{"n_layer": 9, "d_model": 512, "n_head": 6, "n_kv_head": 6, "head_dim": 64, "d_mlp": 2048, "vocab_size": 50257, "activation": "tanh_gelu", "norm": "layernorm", "norm_place": "pre", "norm_eps": 1e-05, "positions": "learned", "qk_norm": false, "attn_scale": 0.125, "bias": "all", "tie_embeddings": true, "parallel_block": false, "init": "uniform", "init_std_qkv": 0.0232, "init_std_o": 0.00632, "init_std_up": 0.0232, "init_std_down": 0.00274, "optimizer": "muon_variant", "lr": 0.0117, "lr_mult_o": 1.15, "lr_mult_up": 1.23, "lr_mult_down": 2.0, "beta1": 0.9, "lr_head": 0.00531, "grad_clip": 1.0, "warmup_steps": 200, "schedule": "cos", "final_lr_fraction": 0.0, "batch_tokens": [65536, 131072, 196608], "seq_len": 2048, "doc_mask": true, "train_tokens": 1271000000, "steps": 10729, "dataset": "wikipedia_en"}
MLP neurons of a small language model. Each row is named by its layer, matrix (up: input weights) and neuron, and shows model dimensions 224-479. Each number is 128 + 24 x the weight over its row's rms, rounded and kept within 0 to 255. Numbers have three digits each.
Before each neuron's rows, "fires after" lists the tokens most often just before its 100 highest values on Wikipedia text that the model never trained on.

fires after: " the", " The"
L5.up1087:122149149131128149121124101097133135135122146094145142129147125123100127137121132116158096082135123116171139116117125169096143109120137170183119151096112148128139126132134067101139142117129133146134161122137091060160128115142103166112100134185145102096119111090132099128144124088154088175150159175091109121178163151156079121132141153114091115109126145138114148113174142191126134121083143087136181109139100151150126186131156128160133148122123132133136160154110162133113155122116107151130130112135152151122123113155117133109130121119117096134136176135120163129133142135098129141141153107132152144120129136132137094085137161120163129163137113137107150129125137113105116158137117108101104130135165168116086111152109149127104127112103117155153105139113171125153129116067093

fires after: "1", "4", "9", "2", "6", "3"
L5.up1178:119136131143089138106121114138100152114126116099116092118178164117132152139095195081127115145164133114158146137124097100130134123129128125143135111121159170166162107133147106109109165129095095131123140085159123138163101123111067145146169134112134097075167152103145143092133096111101124177095130111152138156148161097140154128139146142144135142098159124120131150109078113175119119125127061105131131079138181102138124164130150117157161091135132096145129116146150125125125121111122125137142111098102115158161163146131127110146136157152135134093124129150122103095105144097126130105118082091163112134149173159133119139161177104107119156138160118102141113143155148186101096184112140129139117153116134059127140101100097138109123138139135096150116122114092133121087154146201135

fires after: "\n", "===", " |", " ===", " California", "1"
L6.up333:124134127140117141137101087112105126064127142111084161106144118150162119168135106118125129135117096161163105169132107111118128121119128114081123115114101130122088072126118137108140130156125175175156123053136122097114118141100091133157133089134117155137114145143112110119124139113151114091131125148107104151137108132143149127137135090108124141053128151134108140166129149114128159140109142152107135121087134109117119109121147100147101098097126111101105095151131122160109087139150127158151154095095134148125139099087099190154149145129125114145108124143125125124133087115150147155113138139104126116126156157174148116156120122161111131104133121102128098098116117130134107112132100184121139118104114135093143141136140099177056125157113139120111105106117122127109096141143107

fires after: " (", ",", " |", " as"
L6.up798:119108117148101104111136165154125103092104164137148152155095114127116160086118117095114119129112121113111131127151135121103116154110137088139155149122149114148140114138121131118095123124130123138138135138152121130126112115123119120097132159119097144167115131129130092108165149132166146131085107148123075134160097146087100132131141132164118130147117118131139132115150121076156115107137161118136089117138129120086103126120143125148179116121137102145194174126104117140133111178122131113145107142101135088141142179109100110116135105117156126159108094150164140168100129128127119173119137151140095103150119120110082098157096177137082098182078158116133129129140136123140138094136157117079157155126151145130120123125118097094098141127135144145129146141062121107173118133135124

fires after: " |", " ", "1", "3", "2"
L6.up2024:117172079155123103135134126115093107119123176109107084146152082117085153151125150137146116124126123098125117136121152132157133115122109099136136136118115155134108148144110115150131143154070140121115114141131130103078152146122117118126137115173130139117092112095117138105137155095119160151131139139150159141156150153161092128075139143106116134111152078171156155079106124100122138114115157129178138090101158109073118158167126102091156126091138130145136106122138171152154107056148120135142124131159099174070121094121112140151111132148099142137136120141130083159138169076096117142099131130131152153136102141103167115151119105101134130136110157071109096145176123128118125103168119156132133126142129171129113136125113116149143105119137140135123117123124175135152123136114133

fires after: ".", "\n", "1", "|"
L5.up452:073109148127079137135115124144176112136114139100129133132114153099142098129123105164169077139104165141083146125105125150109169133117150152146122164122194146120105154086108141139115129139130156130128123127129134126195156152092157117123121116134107093137141097123163154124094115108104066168131121109128108153165111177093120124138154125083151121137139126087141111143128151109139093127101106148093136104133109135146130150078143139086164116156103107145138138152147095166127145131155107125140137131106109110131119164141098118085142099157129146162110127170105161138123161101074107107106151123144099138122147106140109132155126120134127092128170137117148167099081158080084137105104127145130148157123124119147102124120097119173127096116126159091160117137152112105093136155134118

fires after: " ", " |", " was", ",", " is", " ("
L6.up1754:095116098130148111100131084090134104129112135183097110108155113069101107186118119113124112098175089069134151101168123148113168137121099149133121148113115066118078101116109146122114115143143088112121161152141128152128104135137119129167163108154163176130131142144103138167121106137097113127141153135189113144103143137128143102117145160078137094146141129113112157135137105205119141120169144133148155119127123128112179118128131098134112119130121127142142097139134129126128134128137145144154094099116136152112169155098122155121096147095161153127097138166173069155106122123102172095158116137133102116124135139105145139128103071136160114123119113108110119091100145142107132147113129094095124140109119150134120135132113106102092116144164045117128096095118143114097135108150155

fires after: " ", "\n", " |", " on", "On"
L6.up1280:113140138134141116138089152154134150134174131125110113098120140141121136117116130093079185119109133151116131113143141146137130122123141080095155136110132123128092136151108137146107135142143148109120118153087125149132087070133133146127129112133133116107115087169132130098145098148123122128097140138118099154168123161117113123117152147089179119100131107126146177134109129158102118166113127139108127118110128123160110147116133085099127128131115124107117102104119142154121087178137103157137113123076113120122101117141142115181112101156150145119082101117082104122133145140088160107117078057100154150138140115129128083117142126086138147116099136128136109103111133118145168161132082140137158132106102169097115165117148094135131160120144112098113102148166125145163163089151135

fires after: " |", ";", " States", "-"
L6.up1349:143140125139163112149182113090097124098129134178142104131139118115088153117129095138127070143157123122098165076148092169157156105136138138148137146110105105123137096116124123118140142106144114143176105118150123122122110119148149101165119151099179137109169099145109159152127144105128101136147168138145101149080103146115107122099130106109150108097065104121139156136129134141118139174162133137135117131133148113102159133122191159066147150133101142093150131127149113128116159125133093127093116117146162158111118126158168086117137119158109143142127106117126128103144118140152125154174097075105157118137115130146122154088121129107129094082122113146148109136158112116131085160096143138123136096090055154131111117154107128123118127128161120110117093134162121099139158134175141

fires after: " |", "AP", " ESPN", "3", " (", " States"
L6.up1847:138164163127119112132099128177149114133124127126103133176093142140112131186127137144187122145114174106108116137158124097158144100112090112113113148121135090125179126142140135159181144103133139129136092116138132108087121148127162114179134137081144063148135109109126133123134104130146155121131114137148141121170135101148128123101129122084111127101109156164123136131163112091161134124114095101148130111127140121100110110092098071109164103132139080090130123126129127116199143128099121121135128118110081140106127128092112150110078130100144142147108133122088125145048148129133178107109080149128135151131138110103193152142139149046125092114106142044135128151130172106178103101139079118112132152172105137142120154138138113118108152119189144104113161128155171128114141118148127

fires after: " in", " of", " on", " In"
L5.up946:108159173148171121121094141114117127119169093161108137171077155196113125139134104147149107105124118130079165160116093136133081145104113132131145143143130116152117142097120139167136092124093133148169072165113146136138194139103094074107146158153090129135118155129132141149090142107107105144104139149171174093146111131143108104089145098135128152133123131159112118106127168157122146126142146138143162138100114169127119141078142077154126148133174119103120173108101121142137168133124131162092088115142126143145132120125133095151108112103134122129155102093115119158099073129116123122139133143090106148109080125134116169116158102158160121110149120159123140134109127136126129125140097091128122110106109108139139142178129100106088155072142154108130155113109087142145153086084170

fires after: " |", "0", "==", " (", " ", "1"
L5.up1901:097153136126102173097137131164126132124148122139121161144117151133136118159123155134132130130066137109103136126110142108155114142152115139126128154125120136173164153090133129118116103097119114112139120115121155129145128157133127114132143140134131096157129117152140082131111121148105107176117109145117187137108120095132151127077109135156049147145147166129178140150136162078173114129125114127121101125129132107115130135144134151116163126125140163146087134156158155130104134155158130161130088143113115128132147117106135071123118130101112093150112108093162104160102157121148132156131119111105122084179085116141116162109168152090134113160106096092119137148137154082139147150156107151094141156113132111115134124135138121128159189133099095147117122161120133128167128100140091

fires after: " ", "2", "3", " |", ".", "\n"
L6.up2007:104152186113151142168108128142133113143154157113143098104171117115097096087128142128156127143134114142149114137117074107124124125099104145113131131137134141107126106153132153140144132100143176137143118153157145090142136151113148101088094126124135145135161141126147112107117108109154165155074139143153146125098133173129117136138119174122138104080110107160107144110127141133133109169118120111101097111147152067128109166131100088170160124106080136131148131149131136141111136165128147135107160135098136139110155153168125112149125118168129135141078166134132120097147150150132089095114111111131182119091103129123089151124097130143159134161118120155123131095140125108107159131143120138120109168054158142153120131079123125126134139135144088138129128126119112163120083112129122

fires after: " ", "0", "9", " the", "-", "1"
L6.up1885:126104112146136130118112071150123158159111140150102147108132127159096150117148150069176114100123144115108137122139105158090134093158116103126080173111075143083101118153126124138141121142142123156155142123137119146169107130072155111179108117168152191117120123148165120145124101109145124153209139108091118127190115148106132075173120162120152107154144109116117140120145102154167120150117074104096153120140135111101093113188120129122109127139133142124141160148173101118145128123152103142117095120139117163136131089131115121122130111107135182113108137113123172136105153111119127148122145130135152125116160103123121136102087120164108128163134165095096155139056144109159095146088152141132099151149137141147134121131128139129173136123102143136087107119101087118136096154100122

fires after: "0", "9", "1", "2", " United", "5"
L6.up1432:153037143116118123086110139137159136124140105146111123067103136086119154116113106110137126117114088108128097114119152108115160132133130125121183088125087151132167150091133141123136127123173124140083088115121159151133115117134120130135140141145152131122155105085125139131127090120127163174184135156129118126125158142105145116148143157113133103180124133125156149128124135130115134096128125123151138116140123107116138144159110092103141132129129129103114131117154115103133107149149179147128129137145110136176102162097168114116153133113109144091165103131135107131101105119085154169135110120134135106165131154179124122160087153152132128121126140116080136120133133136124102090105166129130108119154163097152178093118107135091127094167143080092098112065173113114130139126150099

fires after: " ", "0", "1", "2", "9"
L5.up1835:073115158158136128118129146144118127132134173102146103123146148113108110146183133106197092154120129149144130170132148134201137108119104119138127133134141142122103145079134105146123136127096117149113150121181130166141127125114120111107116105121132161117122137093164123133123097088121105157139136096120178115183125107114167138148133103113141138124147060076135131117090171110123118130095117148140095082131143117088167117193160119149157110105106083132119070160127088119164182135091095124138131178128079127119111152131137149115067130126141126154145139175125147125106136140104122109075101138096164157103172111109157076146157133133108136106111136089136072126121101111129146134155137135129125122155093105201137138143134172125132106139142172112120137099113132114109126105094122

fires after: " |", " ", ";"
L6.up1356:121097168132098124124116155113126173164151086082136113123161119157097116111132090127120166098155197158134089128138166133149117117137151129101127161164124122126112070123070131129147167144163152141162125089134120120134113187132099108146140128098135139156147122126126131162116150101105156129119195144126113091138156130109129133123124098202108159130132160120141186109135144174117129144124149154098123135095150083103118115147103167096153147122116090143138113128125140125151112112118130125133096152137096163161121127121151110142126149138154116143114099139112110153136143138123130093128154122142136126109100118163170152091125101152096140107125108136083109116114123130152116149145160135124148121159120146125078099156115104127104126149122189134136141114103113128121140109143113

fires after: " ", "9", ".", "1", "0", "2"
L6.up654:109133130079136092142099129140145124148141140116159107129152102102116084167136109103160175164128117158123100132129113144091134112124124130177130128136105101086133147134085182113113128132117122155142134145123153074089100132111132112125105104118114104098138129122118111149097110077131154134136098113101135149159147167157097122135116130144133142122130092131133110131106123127205117113093173122150099098152128111118126096127146125161127126102088122095132097104103146118079128077115108118130138113138126142108098149130135116084138094152142171142135178121101123144141096149113144137119141124157149137097142135159149103134162106167108155090136100095087155077118124130108144153072170133115146162193149137184107114102116156101147125190126117084086104090147136138167156064126103

fires after: " ", " |", "-", "2", "–", "1"
L5.up108:151095094120150111163122086125146152135139116129149159081094143110136080142126110131078148112162111177155128154127125122100142098116117161120096113133087098138096129126116056093157108139171135184099119107088132112140160123156141153138128128154116143153133098134073141118138135053147126144108151139156156154152087113136145159149110129156128123137105141164103186168084187168114149156131130157108107098107140150160096118139111161111126134122146110155122107131137098168130149093143135119124078120123114109100173130134089143127164123153154121101136133126107075131154106057131113098115117122110125153118156137191157148115120144200114080112156185120128121130130151118118112170138120114102118150179108138147105135098113135088125156105080162120100115132110150121098150136138127

fires after: "\n", " |", " "
L6.up635:134173120100090145110079127143089112117104150103141166118151127096138155116075130122172138137125129135149146121134119093128184130125103143130132130096109108121090126139118074117119122114072155116124164156078132127075142135115115132158137126158145132162085100145122151096089135132095114097148115153124145137099134112123118165115111157140123068087168176134122129133114143152175100153092111117126113140121105164120155129114129134080109145129159139132145103114154068143135110088126092147137124119147135135126128138111099120132143144118106108090125149105162124114155154136132138148144117137163109085141163145117141130127126115133110172148083160155088116114154136158140137117110128112123161099112133120095135123123096151130118128119098127110166104142120130126117092068145121

fires after: " ", "\n", " in"
L6.up43:151115184088108108143085132098139154170116102164068128193109140147133127159139112168151131113129119131136116109099103090133092112096139135125112113117135078103112093147144147120146106118143146123088145134111092146103102175129155133149134114164156136124141149113087110117101115127133123155128143098126120161176156123141143150112156132089137135151120092117100124143131124159125137118123193118165137081162144071168125085106106152101191081134105131098177123174120120136168160131115120123128131105127136162176120154111091099128107111092106130093113122158125097140145157151124159128098155102142086095149114082165158120123137082144146103099119094131163143154119101147094148135117109076156124108169111139134133138187112118153174124153120147093118154131096128100137147142143109

fires after: " |", " ", "1"
L6.up1152:128109114122144114127119138124123126132121131150130089134112111111102140085134067122100138141120114164128131133120131121155126133159128132144132118141113096142134115128123138074163150130145130115144141095149156096141121149143102130083118120125149148132121104135105150109121125123091127160140132159115107103129113119134092087120139134174126145133108112129138139119124134130145119155161090119070101153110138164111058152091132202166107136143109130140110164166115137147129127139113160143133116111105113132138104122124141113098121132181121141126145141138102152103151160201066092067138107147086120144140144163094141132124131123140090110170189136132112174119150121157160112164118145129166160144128152089123093093176095124128146162094108098126135091129134137073131115107095154

fires after: " |", " "
L6.up1254:135098173096146165126101103133110130142143103132112142134164110160122101146105145139130128118178132125115124157199132114103134127130141139122133088163116126136125119103117173121119116112130174149123116119149163093087128110123123118117139135109154134158081125136113178123096102150138101132093117118126150139140157122145127109119150122143147152119155156145131117101139141135158102101127113103131120158126118144091140123149085094102085140140117159116129105097098140169110142134136117156123199124139188121126130173129139149197123148083088116144154132125094126210155129093120113141112113060094139176158091125149126129135129116141144090128120117116123132119080100076109107118145122156101151114113130118118142124120110125109099124111124179132137110164083193126108139128096142

fires after: "\n", " ", "|", "1"
L6.up1000:135087131109141127105106140145166118147133124138108171116133140122116109184141166146207113141149156108166141118111134081128142100122105143146126099180135115129140079110171118117173090108116122115132151150121158119124129161106142125123140126138115119121094131135146108099156127127112152140135140123101123118099132104132125105141167145136131116152137116113139147139122139148095106150116116101159145153130113107125106144097101118129124125127046109171122140127111177136142113153120113159143156134149114142105164085118053102143125171115112138152109149132164107132101105071104153131138130127097143124135164161145113120131135131119147094126063111087189174148136132142097095174116109130089135152108134128138138101098118075138091094141143177113069085111129129133150166148143176

fires after: " |", " ", "3", "′", "4", "5"
L5.up353:157119157113103163144117114107113136162185130134137184114139130121129128116143141120152125131163139110142077126155113130117141139102101109090107142154104112106142121117142132183130120126132081119131092133082190163099125096134156125140136151090131137109114157138134129120152100150158113157108103131125093161110170119129123143130152130129108119118128149184126168135137108160128123158138129161119145071139125132175115100181152133157091102115143152102120151133093125129139118124118090100143139145093138103136107120121141146127136104125113133161106135183102116066128089109167164120111091112128118090108101129119122147123137165115158115145090163117102122124139136123126103120129129163116120138157125137131138091112167149120125073164077092105115121061087103122148144103155124

fires after: "1", "8", "2", "9", "7", "0"
L5.up1131:183110151089111106123085121141124112170134084149101106129137124113104087131111089138139122111132089163137157179136120120080130122120110119122119127102137171098123127119113088118096168118105148125144157127168137144136127111133132095141124146115117092107133140127143142105128107122098148180123125136133133142121184152153168116138141136105116117119146136136166131079095113160160099135107106084133112140157155100122125132130127116141129131116127067118123144128112146153089146167136163148118127132133122157156130156083145119099130130152112147071097125123104093152108087129155115129133144109146142106128115126097117123187155140166143134088179101127110138177111144159122118121115132127117116110165179153106149123147138172082141135135189075139076109098171128102121130127113102

fires after: "\n", "|", ".", " |"
L5.up1142:120120168102121192151150162138133118143130146137149148089112116118094098142163123166158095173145164121131156113138157122153173120134120120129135111136110127121179112076139115106115135114135106106109160135173132097109146098088150110106116098151103105144098129175143132106129094126123126139098146151129175099150116096113101119145146136111145101101118078142175130124066119126125065136125127147126118088150111160096104142101128137144132111140095120134150131145148155153105170131113128156127136139151122110151165172124168152130112100155134139117145141136140121134098128092139117152125083125111135121160146146135132126143122117129123091166138150157171154157125161083097137132104127121112134109115173087152151101154114165120132077152165174114155106101146128159150159114118182

fires after: "\n", " ", "1", " of"
L6.up1284:167132201139064166129112119121124107156105112166162143138142107152107121122095112131146105118122095122084125174148157151141155096092114124165135148090134116116114093156145122105140124141108095112078123112137160123097095155123113139110103147147120138110094107094112139139149119109117093142149097138131114147153133127114141136114077161122159112122123130143125146102124108161149102179130137098141101131110120154166162154098140125148104112129126140083130153142137137182167139116110141101125157093086119124149161156139120114134120151173152134131106144139135118106081100141157108113130136144113092141179128133165133144116107113130105106150149100173127141111167137120108144112125144113139154154059102118140172107118089153117142125101091087138136128124117111139106139154125134

fires after: " the", "1"
L5.up1425:093134128146149151139122119084131119133120114112126116123116118136140137147111162105128078111126145165152188136131088138145153144141120145135117129117139133152113116132102172132111148110105138113171154109144143139128105155140122103117135079163148151108141152167162154168101128117109155082147109093128144108116153161146139131183128111133157133114140149137154131151116143143118126107140106107117125110142120132133222088057093153108166086134107127177161132126096080145128123108135111140161065080108066132165103146112125140095150127165122142117098094132139125145098138115077107158119160111100118131118133112187100150120112141114107138082133126151149144151163126115126095101131063148102088105174100120093102130156132152123092097130145150133130148120122091098149139140106118

fires after: "1", " In"
L6.up766:149130158138109148130147162094143143175161139128144093146136101114143150105098137142127106133101164106142125136127121158126128150166109152136128136113139122118164139126142192155139136152144139163136091158120124166194114178096181075119135114128143117133123107114146139141140138163097140089146139119121127116104117173114162117134100088135190126142123093118076122169135162099135122153133147106104133182132120125079100128151072141147109165130131112125147138157141114100113141116120118116122135110136137152157112157117083111124119120097130112097127115108142152143115125129094126133130110122118085126130164131116113100077151145131145116140135158119156114105117154128143082179132127112115168156177098111138144079121078155169131138126153108101067158117102090101121150117099131

fires after: " |", " ", "4", "3", "1"
L6.up573:144087150093137152074102124129129137148152117148158137108135117109113080154173125146181121158162129129136154136119143117127131114163144130088111090128126105073118172113098115128096118130128124134111108127157155173120145083118140111120145123152135085137107174098108084087107123137139111089130116159095144183195124121148152129160119104125145141109128110090104126148124136137143140092135118147159131098125112146136114114159108121156134113145114148128125106134037146101122131081126111131141155110112105092106171156157191145126110146134130113117144152125141082146129073112125169129136128106114087101171166121116155136102119158164144105154124081093152117125124140115098131072140095136102125147107118093117090115147080135143158107145117101147095129088110104081112175123165139

fires after: " ", " |", "1", "0", "4", "5"
L6.up1983:077098148171130151098151084161087123115159174148133124159123119144103135170170160106138138173149078123181166113110164138148124110136150154168123130138089127122145130113137172133128111127189110133130127163163155102132123143117131124129128106151137082100177136174114127118128097126113111140098105113085145146165121112137154070143117099110130135106091130086111127120107109126060133091145118151136124103145102105138114123135128099150149119122146128111151110104057115110120157123165112106130144085083099061146137130091141100134118121134158107143094167118161093143129109131160101169107105102141144097138140118158097075156148089123118094115151184128105128116152083138127135141116091151096135146142129121143117138145148151135117116117100099100134151142147140088088111114118144

fires after: " |", "|", "owski", " legislature", " (", "th"
L5.up1476:104155181095120163103121132146136155122173166158105079120148121114111113145175146160105136128180138118124150120095101128132108097143134087150045145126137127110127135138110135132167139145179136151126119137150160136122148123120156152156112121137170064156175131122109103144158077109091111117083129181121130090186123093098150122136116138157113122119135138147145163145140115082150105131116115122148153135119144137123139103143143087151157079110146138127110119124153135117131105116063136139135162093136132144158157180157129127103124145133138147157108129127133158133087104152164141119145121110103118132091168149130112148110125175147122160118118118148107125124142103141127131155095097131097119091098138089133124136135117147142171096142099157109140160132156127136134106116123141

fires after: " the", " in", " |"
L6.up1388:136154094116129153118135099106138165136143137132104088130149153121113147116139103150136156136082107117152171146134124175121146131125149086160127171125147132114103124121113147181115130131118111142098161108165157141147082141146117117162121159139163120089148097144192125140092166145148149114158164111129099133163121123166119141146096090171108146100152153113128103128098155170131143118178148088089149116121159070144145175123104141150104121091134133108120137116153077147129110154088146099150103111108104132169059138141137128140136141136125167138112098097089119160123133137128102113132143150118190123090123155155154165140136152102129127087154143117085124093139115154081090127086119141121078112160153144097102120158098098119105121114147199145122119148107101151152114076157120

fires after: " in", " ", " In", "1", "In"
L6.up241:120140161116128113148131138141151137144164142152136151145090136117078150163131130176144154098116124163170181155127090095091182150165135119140153121142118104119142136114099189141128100105122152097147103150149132144141151128076128114104137107120122134118153139138161107125129111149102148109135137110135125110134122125132132124127145155044130077107137104142081097140151141129147118083136153107159144178136162144134097130112128084103137093128164163121121153160111110131119107128088142174138129157125133151173127129151124113131137123121094106126117158113116094098121123109147127146133128123173164116110092115146112145105140128103123094148130126105151084052130106158123147128095139113154096126148087136130161146113165188118147102119108112111146105106121074154101124113127128

fires after: "1", "2", "3", "7", "8"
L6.up579:089104060142100115144151118115119130109161146116096130135114103142141116057111150123117106112154106169114153081140053146073119133153147139115130109150107186125143143121137083117159105122124143125142111130109145116166157156073106166175148111142147204119152170134150104104124121105114148136126122128118131123107102126118131142141084142110122137118097120184059103117136154177112090103141109135096154108124166117132120111128142114135100144107131099107133056124081111151100150154146118120134179122133144126145132151102148161123121088134131133120165117170141147126120135116115169112158163105120115133128143161119125142139150123133107182145158152120151157187155173114108115165140142122109119148083118111167160109123127147129137089106113129119090118091102120132180124113144136

fires after: "1", "2", " (", "}"
L5.up531:089146104164191081141116126101138104110089124146090143104123150137121161142154164116169132155141125129115147093104136093143130116114085108114084120092132158134116125135109153095145104146097120101114113130138112129127110134108151142114135091130153126150141133098156151114137156100140081079132114132143132102113154193130088132125144102101147119091101128134140123147126090137127136150139094152175156143120147119116123152126098135130158112148130096125142098143112120102101140153117144154122101155145081167134133168143123128112160092120156156140105131137132130144089112152122147126122105085114165106114131113122107125140127108135163124112156088111157086141165162167092130126146076143133080095155147090158098109142146105099164149155113158127140120151151069128133104154150145

fires after: " ", " |", "2", "1", " (", "9"
L6.up311:140114112138128112155140152078128126145105130099090116149093093128084129118138122111126152121130130151125109085133102112185114108106136108103152114105115140145096107148070145116131142150098140132142099142110122136148150197156082123129177095127120139113132125131138121132170150099128130090152165133140080142149116105137127127157127077128116094135081145065146074087147139131138187154113142147106118111093136136130113126133099158104111119137107142112116129141150156169072185132124150110089123179137133183106169114108133159106160164143124085162131103131095137134117158139149110150131134154122102134150086120131153127129141122145170138123123116136129125117139101153114124141140074126128103145116175181104137116137119095076108080139144132131152136088144099126129132159138094

fires after: "\n", " (", "-", " |", " \""
L5.up532:082127102139137104105142155110144133104156146123150131109167123182146159162185165151116095125081142117121119100109126158145140105103082122125141124144145147107128100099116124095122152122126175130152117141098129128133099160131123109145111151157154140137082121120089127115143114117124119157106131096122112131115131154115149191130171115108120116134083103101136108109134170132159135207108145091109128113137116106111129130125150137099114077155053140164132125135128163163166106146114111083140140113115130130122096147104089149161160155131150140142138151119149131094171098137124113154148125089101141111150108140126129111112134108126151114139079102105163106140071138095132130166091119124135127127118125161134139127129140123157154107157116099112136116154118092136122115170088134

fires after: " ", " is", "1", "\n", "2"
L6.up150:099141151096112124164144112099088124097095145097127113103085154118114123168123144093144142095117109094140161092123133097167172104126155140103116138117115141109133145124098140165104123126170139161125150142115161118121155125136105170090127182113140120148129151168132129144117159169141118130100111072123103119092118140089139085101161084094144125141111157127117144162108116118142121132100127162121155119126165141113091136120140106133092166165122145110081142115067136108122152134134135129120146113102132130088204102107101133152166106133132142112145114100093155152122146084147149123093115122110136093153087111135137130175104120167136105171162146095146121115102092101163130117126120131120134120129167188094128161126117099154103133147144111101134060142150104121158104144137134

fires after: "1", "2"
L6.up478:178149196133086122088090137184150152129101118140118132142133138097146142132088127138124139146127126168151148114134134090083142118159100107145093101129139137142124113146123125158115129099116195124113138082130087153108147122108120125099122195136101090109153104080142152103143121132136106177106116090132115151098140145161157136132134136129123088161134119112121111133120123105105136109126082121139161114137122118141091132161139103168106094157159107120098188125146156137122162157099140109141160144124113184156104163119138134121149129104124152117131133124093081124094131102135138131170154093112113094201159164123127130166114125119161143121147147139117080126147179146120165119187111099120132106129168118141156175124116122144143169114119089118136132148142124143081115144094110

fires after: " the", " The", " ", "The", "'"
L5.up904:129112134133134137153149129145102128099127093108157118143096153149123123144109147118140056104129182112123149141132112090100148115121131079150118139082108170102200065161125107125120104153134116111087135130136129125116127144115113112104181115183127129099138090136105090071140120129104144140134093127161091130189110111219102122124153163111139136156129084131160111102135091187114143106116155117151164160148137058124121110140167085159162099128101144151145166136094128089129130090114109141137132130106153114133115148160138117104127149116133118159127098085107122156139146154121172119118105103141155118130136103163105084174128121120123142088085108156172143114115167092145122172138155132144154119142137131161133116163107148122119114125124141122147130108120137136149146142093066

fires after: " the", " United", " World", " States"
L5.up1563:142160121129152147156072141139151139125117146103149092137138126127134144153109112140152152123195126121150149166153147130103151126163154105112122100153133138153185108119135165086123150126112109108115125146119128143139142145083118115149129132132155172093121104130134122172143149127143118112155153107135110149142116105142105118141151139097103094080142143148136085131129135137142138130114132120159144110100116057097154114142125155070151093128171133169160119118117143174165121110102177128134114123127094125165110113123139112111117138137091156098143128141137134120103156138160123132134122129121151136117130141126135121124179116155122119103147049097135124087143135150132106127150147083124065114096147095158112106162118119118123148148157165138130145142131147128139133092177134

fires after: " |", " "
L6.up1897:142096090131134124133094107094163108127135117142119118103173119138132118137123131131129187098124151118132134113147131128082120140098122103120121136124091129093099114169122090110146132145099147153110134121124135133100129122120138136087118123151123100156089113080135156136163139097125106124154135122153116154127167126142148142129111126161087108124146126169144117114128146120152098128109158125128160193117142114069167133110100123131132117144122091148108114114125154147130123107142127158157170142175153133151146094147118158152100159157098114157125115151124126175114115099118158089116146100157134167118123071135135136120111089153125151120133121104094122118104121115112144092169150137091126140132098120090141109153102114126109141128110101153107151113068134181115099108093123

fires after: "2", "1", "P", " p"
L6.up1688:122145102159143137093126119087129093089131145101081112151102135132119110109148122110098125134172096142115163136122101136141129102150136137080114142105103152101145132134117135098155111149104169113112106116120148088146128144165101082126120080140115130122125111144134136123176159152135145119113126114161089107113121178132127133140119104108139107101124075165096111126129133135111169074147114113113130130160104110140156152129121157110121110116119119122109134172131152084121149168158163125088134153148112130150173125141135128102158097109102101113145050162146097159120141136126127117120131083123120156137143126123165188140132138081129148133135119112143161111138196119100137086156092137157121090085205102152182135131132103121131119093134101141138140081154103120125146137123166

fires after: ".", ",", ":", " |"
L5.up1928:137137075108125067118097122124095115111142139157115148161125162137104131153120122119118111155125150132161123104141125117147092141126136151145136139125137101140118103135106129144109122108145090125172141147125120088147096116116101144115125133173097095159124114147156121109124109150136125122098133155142137119108145132137115123122154143126131178156130086154140095099105152140146130134145175099132172129139139093112138156141140110127130127140112127062164127145140095130125081138130132120105116125113167109143157172114158159110149144105174173137101101106141126153133126107099125131166139151090094151064117116141097083111101154133136115126150110104111149127131095163117104146108154148125154163129132160144076175144096116109140126108129115069147135178170144038150119156188154

fires after: "\n", " |", "===", " Representatives"
L5.up786:124130158127168114119117100130115139146149119127098108151101086098111141139084175112116091093128108137175113139155113100187127175114131164112121157109116130127123126164123093105086143127126157111134177110106139127143120113122150145144117147158139123114104166101136149118125142162135129149125166144158122120146115085104134157131142109142133135082150154118150151100098149144101104123134137170147161102159144148132164134157163093184097081128080154134113116157141105135092110149112107144110154140133120125064151096125139119137068114148125139158149163133134123190167144147139099158127111102142152147123139105119151106123136157124113144126109170099079111115112108135155168159121146122115149162093162156100110120126113103088129088136125156074097108142127071116107161109150103